Part of a small language model's weights.
Architecture: RMSNorm before each block, rotary positions, no biases in attention or MLP, untied embeddings.
MLP neurons of a small language model. Each row is named by its layer, matrix (gate and up: input weights) and neuron, and shows model dimensions 64-127. Each number is 200 + 20 x the weight over its row's rms, rounded and kept within 0 to 999. A neuron's up and down rows have the sign that makes its largest values positive.
A block is one neuron, or neurons of one layer that tend to fire together. After each block is what it responds to, as a language model described it from the Wikipedia text at the highest values.

L5.gate8,213,205,184,193,172,197,188,197,203,220,231,191,155,189,199,219,205,223,226,228,192,192,182,228,174,210,199,207,207,205,225,243,207,234,170,211,212,208,195,202,189,175,183,247,218,186,217,198,187,210,199,212,240,218,193,248,189,167,182,201,211,198,220,221
L5.up8,213,248,183,215,198,212,219,230,213,219,209,182,210,200,198,203,172,211,219,230,180,228,207,196,226,179,210,189,208,225,225,205,220,232,180,192,195,224,226,193,193,201,185,218,183,196,204,225,211,197,201,227,216,205,180,186,203,177,218,203,220,223,224,182
Table cell punctuation. Fires inside markdown-style tables on the first hyphen of separator rows (|---|) and on commas in cell place names, e.g. Tokyo, Japan.

L6.gate89,227,198,193,196,175,199,138,198,167,221,235,206,183,199,207,222,226,214,182,204,189,247,203,204,186,219,209,227,213,190,186,215,213,192,171,199,247,188,184,212,214,200,200,210,198,201,216,222,205,215,203,198,200,224,220,192,212,215,207,190,209,249,217,208
L6.up89,207,216,195,232,206,207,193,194,144,183,204,222,191,209,232,203,187,208,207,217,204,195,183,200,205,211,170,216,210,181,165,169,167,203,206,182,190,218,211,227,181,195,222,186,193,209,217,231,185,199,221,211,199,226,230,209,195,210,228,194,202,199,225,179
L6.gate106,206,184,175,218,210,226,170,247,168,192,195,182,218,198,222,223,195,154,260,155,231,210,178,199,176,209,217,219,218,220,179,203,189,173,218,224,251,189,226,160,223,175,194,213,218,196,214,170,198,195,171,197,209,232,175,203,212,201,202,172,201,210,199,200
L6.up106,207,219,234,156,180,214,207,171,207,196,165,196,203,178,172,172,215,220,210,163,219,249,175,230,247,211,204,204,188,227,182,218,212,206,177,201,199,174,188,180,184,218,184,189,214,209,208,209,202,205,168,190,214,209,192,197,233,170,186,201,212,206,169,187
L6.gate134,229,155,215,175,181,218,198,217,175,213,208,230,194,197,184,186,178,184,198,214,212,183,181,227,220,139,231,197,179,182,196,189,196,214,189,220,206,210,196,199,170,154,200,242,197,153,217,196,187,184,182,172,205,187,212,213,214,181,217,213,218,186,218,195
L6.up134,203,184,235,180,207,214,196,232,191,212,251,220,198,199,198,200,220,210,183,170,181,211,198,172,200,184,195,186,170,227,241,192,191,180,205,188,223,202,186,176,206,205,185,203,169,181,218,177,163,173,190,230,211,201,176,169,174,167,203,228,196,214,215,171
L6.gate159,203,202,199,213,165,231,179,206,220,172,225,210,191,234,218,164,187,203,225,209,164,212,203,211,190,203,187,240,177,193,167,189,174,186,193,195,203,169,239,182,197,203,196,194,249,204,167,195,198,213,193,222,222,202,205,160,209,167,176,186,206,201,237,200
L6.up159,202,169,209,206,200,211,242,205,203,166,186,210,224,173,197,212,212,205,206,255,205,176,214,197,183,224,219,186,208,185,219,196,210,184,246,183,190,224,196,193,205,208,187,207,169,166,196,179,178,170,189,223,176,176,218,232,211,195,231,241,195,182,215,217
L6.gate161,279,234,210,198,179,208,208,161,194,192,197,206,188,208,155,227,240,183,213,204,178,229,173,187,187,223,197,259,191,192,204,185,210,189,205,178,189,183,182,185,215,226,215,215,213,214,224,208,180,193,209,189,184,211,219,221,187,188,177,184,197,209,214,183
L6.up161,221,229,224,191,218,210,208,203,219,202,197,187,195,229,186,220,234,259,227,196,206,227,206,171,187,204,200,193,195,210,213,167,209,182,189,223,226,187,182,209,236,230,195,211,168,206,212,201,212,223,210,210,188,224,212,233,208,191,176,195,205,222,229,175
L6.gate223,223,197,186,213,190,210,180,203,227,216,196,241,201,217,223,235,177,219,224,226,217,206,179,215,232,210,191,214,215,152,199,207,186,224,210,210,195,236,226,226,197,190,228,215,176,165,207,193,196,188,207,232,165,210,230,205,228,170,178,237,181,207,243,218
L6.up223,183,183,179,224,200,221,184,188,219,202,195,188,199,210,195,197,181,214,208,213,209,221,181,179,163,195,147,206,218,212,214,192,224,199,207,233,198,202,216,236,206,168,226,202,181,207,218,216,231,214,200,222,183,174,215,210,194,203,171,181,193,229,203,188
L6.gate233,215,205,197,208,196,195,167,203,195,200,191,173,194,202,174,210,173,191,201,208,237,205,210,189,173,194,222,195,191,196,234,217,198,223,185,221,240,188,216,201,199,203,195,254,214,213,215,183,224,209,205,216,202,197,227,186,224,195,195,179,230,170,197,182
L6.up233,226,188,177,188,182,218,206,215,219,237,179,224,217,199,194,188,203,192,200,223,192,194,206,192,216,188,187,194,194,176,206,213,183,220,204,181,223,254,193,202,196,210,231,180,205,171,193,233,182,248,195,247,210,188,191,172,194,209,216,179,198,166,185,211
L6.gate290,230,208,209,184,226,215,216,202,193,210,177,193,223,204,176,204,198,216,191,181,133,214,217,218,229,206,211,191,199,195,166,205,189,212,190,230,183,201,209,193,230,223,199,183,183,216,178,193,219,212,212,172,196,224,239,238,174,212,175,211,197,177,202,216
L6.up290,237,227,166,175,211,176,221,193,176,238,216,202,197,239,201,179,169,174,178,227,239,241,209,190,189,180,178,186,178,208,189,214,174,182,199,210,186,221,203,223,159,233,217,200,190,172,204,196,205,230,206,172,237,190,184,188,205,180,183,180,198,208,212,196
L6.gate307,236,197,194,196,174,186,193,172,201,230,219,231,185,240,180,189,189,238,204,216,207,235,192,225,181,200,199,223,174,174,206,211,149,179,196,205,217,213,217,219,230,185,212,209,198,140,169,172,224,179,183,203,203,236,182,248,173,201,203,186,217,202,209,185
L6.up307,183,183,224,206,185,209,179,219,198,191,211,219,161,199,201,223,205,174,201,184,223,185,220,217,190,177,176,173,221,186,225,218,198,196,192,191,212,179,191,166,191,202,194,171,209,216,224,197,220,218,217,221,180,186,207,185,166,200,192,219,199,196,186,179
L6.gate310,198,193,185,208,191,218,207,209,198,208,210,185,177,206,206,206,166,246,214,192,178,197,204,184,196,199,217,200,235,236,186,208,184,196,177,209,176,210,229,199,215,187,173,215,190,213,192,222,234,210,234,169,210,185,208,184,212,212,186,178,172,212,226,203
L6.up310,205,230,202,198,191,196,217,209,191,184,218,229,147,203,174,226,208,205,175,223,170,217,198,204,211,211,199,181,193,167,182,224,210,208,213,228,227,244,208,211,216,194,189,202,194,182,175,219,229,199,208,189,221,234,205,218,192,188,205,197,203,196,182,200
L6.gate334,225,215,210,192,208,228,206,186,190,191,218,207,198,199,194,212,181,224,181,175,192,229,205,161,215,211,202,206,197,188,191,216,232,192,168,199,221,227,195,228,200,192,213,208,172,224,210,180,199,198,179,207,205,253,248,180,215,250,205,202,215,168,189,220
L6.up334,189,206,204,195,206,187,189,200,188,220,168,174,209,194,200,183,182,205,192,220,190,218,191,182,214,202,230,208,237,217,230,177,185,243,212,190,204,207,194,169,202,222,231,203,218,196,175,198,234,165,177,186,208,189,203,231,196,203,210,216,210,187,184,212
L6.gate339,202,187,221,194,191,211,186,173,172,209,214,212,201,215,189,241,227,176,198,194,212,223,203,162,176,211,199,222,230,237,232,219,197,195,159,183,215,213,210,208,193,179,184,184,211,205,168,177,190,192,195,208,203,176,198,196,185,192,202,216,212,193,180,189
L6.up339,230,224,205,222,202,242,177,183,195,168,204,208,167,195,213,214,211,211,186,219,155,212,207,168,212,159,235,209,222,207,192,184,214,201,167,176,172,203,171,192,216,185,189,203,185,175,220,204,206,199,219,201,177,223,186,213,163,225,208,186,186,233,209,195
L6.gate350,209,169,190,195,205,200,179,193,212,217,204,220,211,204,190,172,210,197,174,185,180,196,160,212,181,198,205,203,174,184,190,193,171,178,163,191,192,233,203,194,185,205,213,217,196,211,178,182,183,223,204,222,202,181,196,194,230,209,197,230,217,166,221,181
L6.up350,216,187,221,189,241,167,227,190,214,203,191,187,222,165,210,183,199,197,182,191,233,199,155,232,203,196,227,209,231,197,188,200,223,198,161,187,198,223,223,191,198,205,224,214,193,196,177,195,199,193,170,186,192,217,196,196,217,213,162,224,187,142,222,167
L6.gate409,199,190,205,183,200,174,198,242,234,198,211,174,155,189,210,225,228,199,174,222,160,211,226,223,175,201,186,209,221,212,199,215,201,186,206,193,201,194,202,210,227,175,238,167,191,206,205,206,200,232,213,171,209,205,197,212,201,224,172,214,205,211,226,211
L6.up409,213,190,194,198,220,181,207,186,160,217,174,178,219,187,196,189,235,174,187,168,192,173,208,214,205,217,244,202,194,164,184,210,218,192,214,145,222,161,209,192,205,216,220,177,209,196,217,196,190,229,214,211,208,195,188,192,202,199,203,205,207,193,200,212
L6.gate520,154,196,210,176,198,180,212,208,195,166,200,166,208,209,211,190,221,178,222,175,210,252,202,198,243,186,196,228,180,210,174,217,194,175,223,193,183,213,196,204,204,218,222,200,190,191,210,181,225,194,163,170,245,193,237,200,201,207,201,192,198,190,212,205
L6.up520,172,201,229,222,212,207,177,201,191,199,200,220,188,230,215,164,192,186,171,176,167,213,174,199,184,207,148,203,222,210,208,193,193,186,232,195,213,185,198,200,171,181,158,177,165,197,217,175,218,172,196,178,211,192,221,202,185,181,200,227,171,184,172,227
L6.gate558,241,176,229,204,204,187,227,177,194,217,185,215,167,218,179,223,214,182,227,186,181,205,222,197,183,208,165,232,180,225,181,196,221,185,196,191,211,195,212,172,211,215,233,192,211,192,209,216,227,194,166,194,198,186,207,174,192,206,179,220,199,189,195,204
L6.up558,220,167,238,215,188,184,218,226,202,187,214,168,215,211,177,210,185,208,225,167,207,153,190,228,200,204,188,225,235,207,192,230,194,201,210,191,209,195,206,131,186,225,234,207,183,213,188,233,180,190,222,204,181,201,223,176,205,219,202,179,197,194,195,207
Table separator dashes. Middle hyphens inside Markdown table divider rows like |---|, mostly after a table header; weaker on mid-word fragments like reve-rs-es, Pra-iri-e.

L6.gate48,167,215,230,236,179,181,177,221,212,196,238,192,208,178,200,182,206,184,217,235,204,211,202,200,185,223,188,202,198,197,209,216,214,198,187,222,218,182,203,187,221,178,234,207,168,235,206,205,251,203,207,195,230,209,169,232,155,218,196,174,213,217,209,217
L6.up48,192,229,216,212,209,186,167,195,219,221,220,159,232,201,168,185,212,169,184,199,265,194,220,171,192,187,198,160,215,194,176,199,224,198,190,221,186,194,203,187,229,217,217,170,197,221,184,239,179,213,210,226,238,219,224,241,217,194,206,200,177,184,221,202
L6.gate110,185,185,218,185,203,205,187,208,194,220,203,237,177,222,201,166,219,193,216,237,207,204,203,197,212,206,160,209,213,201,224,176,195,217,225,219,138,206,181,180,184,178,221,191,216,190,193,185,179,171,215,180,172,178,214,202,205,188,206,215,230,180,212,202
L6.up110,199,166,193,165,195,221,217,224,198,221,214,199,214,215,204,177,211,188,203,192,223,229,178,184,189,170,159,208,207,188,224,209,190,212,177,223,161,195,177,207,220,232,208,244,220,221,186,214,185,162,192,174,217,201,205,200,203,176,174,187,215,184,185,216
L6.gate139,189,214,202,170,176,212,221,232,162,226,204,222,198,171,190,216,224,188,176,239,183,198,156,206,205,219,196,198,214,203,193,232,170,188,217,206,200,225,237,180,196,204,236,193,192,196,226,184,177,196,232,222,234,215,215,178,216,200,180,175,211,209,203,204
L6.up139,212,185,219,208,182,220,237,215,201,196,207,210,187,180,196,190,226,211,161,231,149,178,163,228,172,210,198,187,206,195,201,179,216,197,211,220,209,205,186,171,214,232,224,217,199,185,218,217,224,186,190,194,160,195,220,200,239,190,229,164,235,185,233,219
L6.gate190,196,194,217,225,180,209,235,198,225,209,154,214,172,201,198,224,221,167,194,208,206,197,198,178,181,192,199,214,215,169,232,213,214,179,179,217,226,182,147,188,193,202,205,218,193,229,222,231,257,170,189,204,196,173,211,220,210,204,201,182,220,203,217,235
L6.up190,185,198,190,194,207,180,204,197,210,198,210,216,146,227,233,206,190,197,195,218,213,225,190,203,203,186,180,211,190,182,196,223,222,196,184,197,166,202,207,214,231,202,205,189,200,188,196,204,226,179,226,196,186,193,214,193,239,216,174,192,187,200,211,184
L6.gate256,188,173,201,200,191,204,193,205,191,214,201,186,198,145,201,177,209,196,186,185,194,216,200,222,186,210,222,214,210,191,189,191,232,220,167,211,238,219,229,197,198,210,213,210,182,188,190,216,224,176,229,201,228,213,202,229,186,177,170,194,192,199,203,227
L6.up256,206,181,203,201,203,181,173,256,164,229,224,190,202,189,208,188,213,194,206,184,206,201,197,212,194,207,215,239,241,194,238,210,181,176,175,190,241,212,192,199,222,209,199,208,193,225,190,201,206,205,215,198,210,200,196,221,198,196,217,194,202,198,197,192
L6.gate272,204,201,212,187,168,188,211,196,233,219,264,205,210,147,177,193,177,179,199,216,174,193,202,183,182,210,174,194,214,199,184,223,208,188,197,214,218,218,207,187,207,201,232,213,197,178,234,208,196,197,214,155,200,201,217,217,176,235,203,203,189,234,195,205
L6.up272,197,213,217,182,183,193,168,187,206,226,204,187,219,159,204,195,190,176,196,207,200,168,175,174,197,196,199,206,227,195,208,237,217,185,183,238,183,212,217,184,217,185,186,189,215,196,218,207,215,176,223,199,213,223,186,204,192,216,204,234,189,242,197,210
L6.gate298,184,204,203,154,219,190,227,195,192,194,203,216,193,201,200,212,243,149,204,234,206,218,187,210,205,212,203,157,223,196,219,226,185,190,210,227,218,220,173,180,188,204,207,180,186,214,213,201,230,186,222,226,205,244,246,194,194,174,205,209,220,203,189,206
L6.up298,216,197,203,217,224,221,218,197,224,193,211,207,182,229,215,200,197,201,193,201,193,189,225,194,189,206,197,163,191,213,235,198,216,170,208,216,224,213,173,239,189,226,174,168,214,185,197,229,236,214,222,186,234,220,218,148,151,222,218,177,218,212,215,208
L6.gate306,196,216,180,191,215,223,177,190,220,194,187,204,192,228,191,193,162,188,185,226,220,224,211,211,157,202,189,205,204,196,200,211,177,192,163,159,218,215,177,164,172,186,189,180,211,205,185,195,200,195,225,210,206,198,208,185,178,187,178,197,234,227,226,248
L6.up306,248,173,223,220,146,193,178,211,182,220,184,204,194,222,195,214,207,236,208,219,222,198,197,234,199,202,186,170,230,181,225,169,181,181,230,199,210,215,210,181,205,186,228,207,211,199,205,225,204,191,212,193,223,225,200,181,180,180,184,215,225,189,186,222
L6.gate400,187,188,203,211,175,175,216,183,192,205,195,209,189,175,192,237,179,162,200,207,192,200,191,197,206,202,191,169,206,181,213,258,196,181,186,171,172,204,223,181,171,196,221,174,199,194,231,212,248,200,228,214,190,198,211,230,208,204,222,220,172,153,218,222
L6.up400,166,180,191,184,175,189,202,212,244,198,226,208,223,196,193,194,181,200,177,231,223,170,208,222,180,196,193,212,217,183,164,206,239,193,203,203,200,218,172,222,179,204,206,183,170,255,202,200,207,179,191,208,227,159,254,190,194,204,225,218,219,194,144,195
L6.gate434,194,197,182,179,173,195,219,227,201,205,141,216,188,164,190,205,196,210,205,177,223,212,165,197,234,197,181,207,198,178,218,189,198,222,179,207,172,203,145,197,194,211,225,200,200,186,210,223,202,200,189,174,207,188,195,202,243,228,186,189,207,218,230,223
L6.up434,193,192,155,212,207,196,231,219,217,237,175,216,205,193,189,197,207,204,196,210,172,183,194,213,187,220,192,206,196,212,233,230,204,177,208,221,178,188,190,173,168,189,208,232,180,168,228,197,179,200,203,218,180,210,190,262,208,193,169,199,230,169,206,232
L6.gate522,194,181,199,201,181,206,197,194,202,205,197,196,231,189,192,217,201,184,205,169,198,193,194,187,192,208,234,224,215,175,182,203,179,201,235,160,209,167,201,181,217,186,215,244,182,260,205,221,232,191,199,197,188,165,214,209,167,191,169,164,225,235,198,198
L6.up522,213,193,196,179,172,202,185,195,192,166,247,202,210,233,201,235,191,154,189,179,207,203,204,204,202,206,176,212,178,188,194,196,165,215,228,190,202,186,234,173,193,204,241,211,205,239,207,193,177,206,209,197,184,184,236,185,192,181,193,164,188,185,175,174
L6.gate526,212,245,165,176,215,229,179,238,189,183,220,228,182,218,181,226,184,170,233,235,202,204,200,208,165,222,192,240,207,211,171,205,211,166,206,145,223,218,201,204,175,222,209,160,220,220,202,210,180,196,199,190,209,208,159,203,194,221,194,225,205,207,199,225
L6.up526,178,184,189,209,188,165,215,198,170,190,215,230,220,192,179,210,205,195,180,236,182,232,207,196,199,215,194,183,215,199,207,188,214,187,185,168,204,199,227,168,195,208,220,174,191,178,204,230,195,175,239,216,195,208,217,135,252,183,187,215,237,154,196,206
L6.gate541,222,174,203,180,171,203,209,204,192,204,231,211,204,226,232,191,192,189,204,219,226,196,185,208,208,203,215,227,197,208,206,196,195,187,172,217,211,229,190,219,196,188,211,202,189,242,237,196,258,187,202,182,207,176,213,203,209,206,184,218,210,220,202,169
L6.up541,201,204,190,220,209,208,171,171,235,178,219,209,205,195,203,216,239,175,201,203,208,174,175,192,170,224,167,194,174,203,192,188,192,172,198,219,166,176,188,191,171,196,187,185,190,193,216,183,205,187,196,195,231,246,203,193,169,185,182,177,205,204,214,225
L6.gate606,202,197,229,204,230,214,182,180,197,199,181,209,177,226,186,203,197,165,212,190,196,202,216,190,235,169,229,186,187,211,159,205,218,202,213,215,221,229,189,227,180,227,210,219,207,224,170,210,198,179,188,184,200,162,206,200,210,182,192,164,244,191,212,214
L6.up606,242,200,208,217,225,200,201,171,163,162,168,210,215,197,182,225,263,210,225,211,166,236,228,192,244,209,210,179,181,210,215,161,205,204,211,195,196,224,186,190,241,192,206,163,200,181,225,219,202,199,187,209,200,194,238,227,199,201,200,156,211,179,187,204
L6.gate617,180,188,172,188,207,197,228,179,227,211,200,201,190,191,204,226,194,194,235,226,223,208,184,166,180,207,200,215,240,171,200,160,237,190,184,184,228,192,180,177,238,191,243,226,207,231,166,230,208,184,171,227,144,248,203,179,178,171,193,228,217,220,195,185
L6.up617,208,168,197,149,187,217,190,213,210,223,217,170,176,223,184,180,197,169,200,229,175,234,201,191,208,231,226,213,200,226,206,223,214,213,196,183,181,200,208,172,226,192,217,180,187,204,162,211,241,217,204,175,194,208,195,198,186,192,194,207,210,174,194,157
L6.gate627,215,215,228,223,193,203,180,203,166,183,253,245,167,209,208,230,200,181,194,242,227,194,213,231,195,215,211,225,213,214,232,189,199,212,203,207,207,215,179,191,218,190,182,204,195,180,228,203,225,182,177,208,201,201,209,184,211,197,190,184,215,190,229,190
L6.up627,186,177,178,231,194,194,169,223,198,162,223,191,197,221,172,193,214,212,204,208,218,196,177,211,223,208,224,203,209,177,208,192,187,236,222,195,195,223,206,205,205,215,217,202,178,216,204,213,225,217,222,210,198,219,216,220,200,172,247,223,174,187,220,219
Place names and heading marks. Final tokens of place names (Gibral-tar, Ecuado-r, New York, Iowa State, London), plus the closing = of wiki section headings such as == History ==.

L9.gate13,227,226,193,216,228,196,177,211,191,212,195,205,153,225,183,198,150,211,213,178,211,199,195,230,173,216,219,158,184,203,193,198,200,178,207,206,211,198,236,203,201,233,213,237,166,198,175,219,192,192,207,206,236,211,207,186,168,202,195,211,181,162,193,185
L9.up13,226,185,192,223,217,181,191,198,208,179,210,190,225,210,207,202,216,175,229,210,202,242,186,212,188,162,176,196,229,217,216,194,189,183,236,196,206,216,212,199,229,223,197,203,173,158,191,203,182,205,211,213,223,193,233,190,199,225,199,202,206,200,218,187
L9.gate51,213,206,192,215,218,198,163,218,193,207,198,202,180,210,216,224,185,223,205,185,213,185,210,173,215,226,192,212,194,212,152,177,193,186,224,227,183,223,197,206,189,189,222,259,187,203,210,186,234,190,201,221,196,207,194,286,244,200,232,217,198,194,220,226
L9.up51,233,221,189,192,211,183,196,166,179,203,217,215,197,199,207,192,192,217,196,195,186,217,180,214,239,219,189,194,210,199,254,177,186,228,210,207,210,185,220,187,217,224,159,259,179,216,210,202,209,174,194,196,186,173,197,219,176,205,217,212,178,210,191,198
L9.gate528,188,199,217,216,206,212,196,213,205,174,196,200,141,205,171,208,194,226,223,245,177,220,215,209,208,222,206,205,198,227,195,185,181,204,185,233,199,206,220,235,184,208,214,217,196,168,204,207,235,168,223,200,194,189,172,165,187,183,199,212,217,180,225,171
L9.up528,184,216,240,213,213,212,232,154,203,198,199,190,172,214,206,200,197,209,216,198,208,211,179,226,194,219,185,164,171,179,185,193,206,215,211,216,185,193,200,211,182,205,210,203,211,215,185,195,223,174,171,200,165,189,171,199,250,194,191,205,209,203,243,224
L9.gate605,218,194,203,183,211,190,181,172,187,170,187,213,224,223,220,192,194,231,219,187,185,206,152,155,171,212,235,187,226,194,217,196,216,174,228,238,194,214,197,185,225,208,174,227,185,167,181,194,239,202,177,241,198,197,221,195,203,185,181,198,197,189,186,220
L9.up605,217,225,164,169,173,192,217,207,188,200,179,251,219,219,218,196,192,196,219,202,198,170,198,199,197,211,185,209,207,193,198,185,189,188,217,177,188,184,203,203,177,207,176,184,170,185,218,192,202,228,232,219,179,192,183,216,191,195,220,216,238,164,189,186
Table separator dashes. Dashes in the markdown separator row after a table header (|---|), mostly election or sports stats tables; also scattered mid-word pieces.

L5.gate596,216,197,190,215,192,210,221,185,185,205,230,224,190,227,194,196,213,164,188,178,167,208,204,162,174,187,175,190,220,192,215,223,214,158,214,189,196,183,163,192,213,211,232,236,225,198,218,220,192,184,191,211,222,215,209,169,196,205,153,201,249,202,209,205
L5.up596,242,171,170,181,196,166,202,232,233,189,206,219,167,190,191,214,193,186,214,203,223,193,217,187,183,235,172,197,224,208,210,174,217,206,203,190,156,180,191,191,179,188,206,198,218,215,205,215,201,189,197,201,215,181,208,188,182,212,184,214,221,201,221,187
Proper-noun final pieces. Final word piece that completes a multi-token proper noun, mostly place names and some surnames or titles, as in Luxembour-g, Wilming-ton, Fergu-son.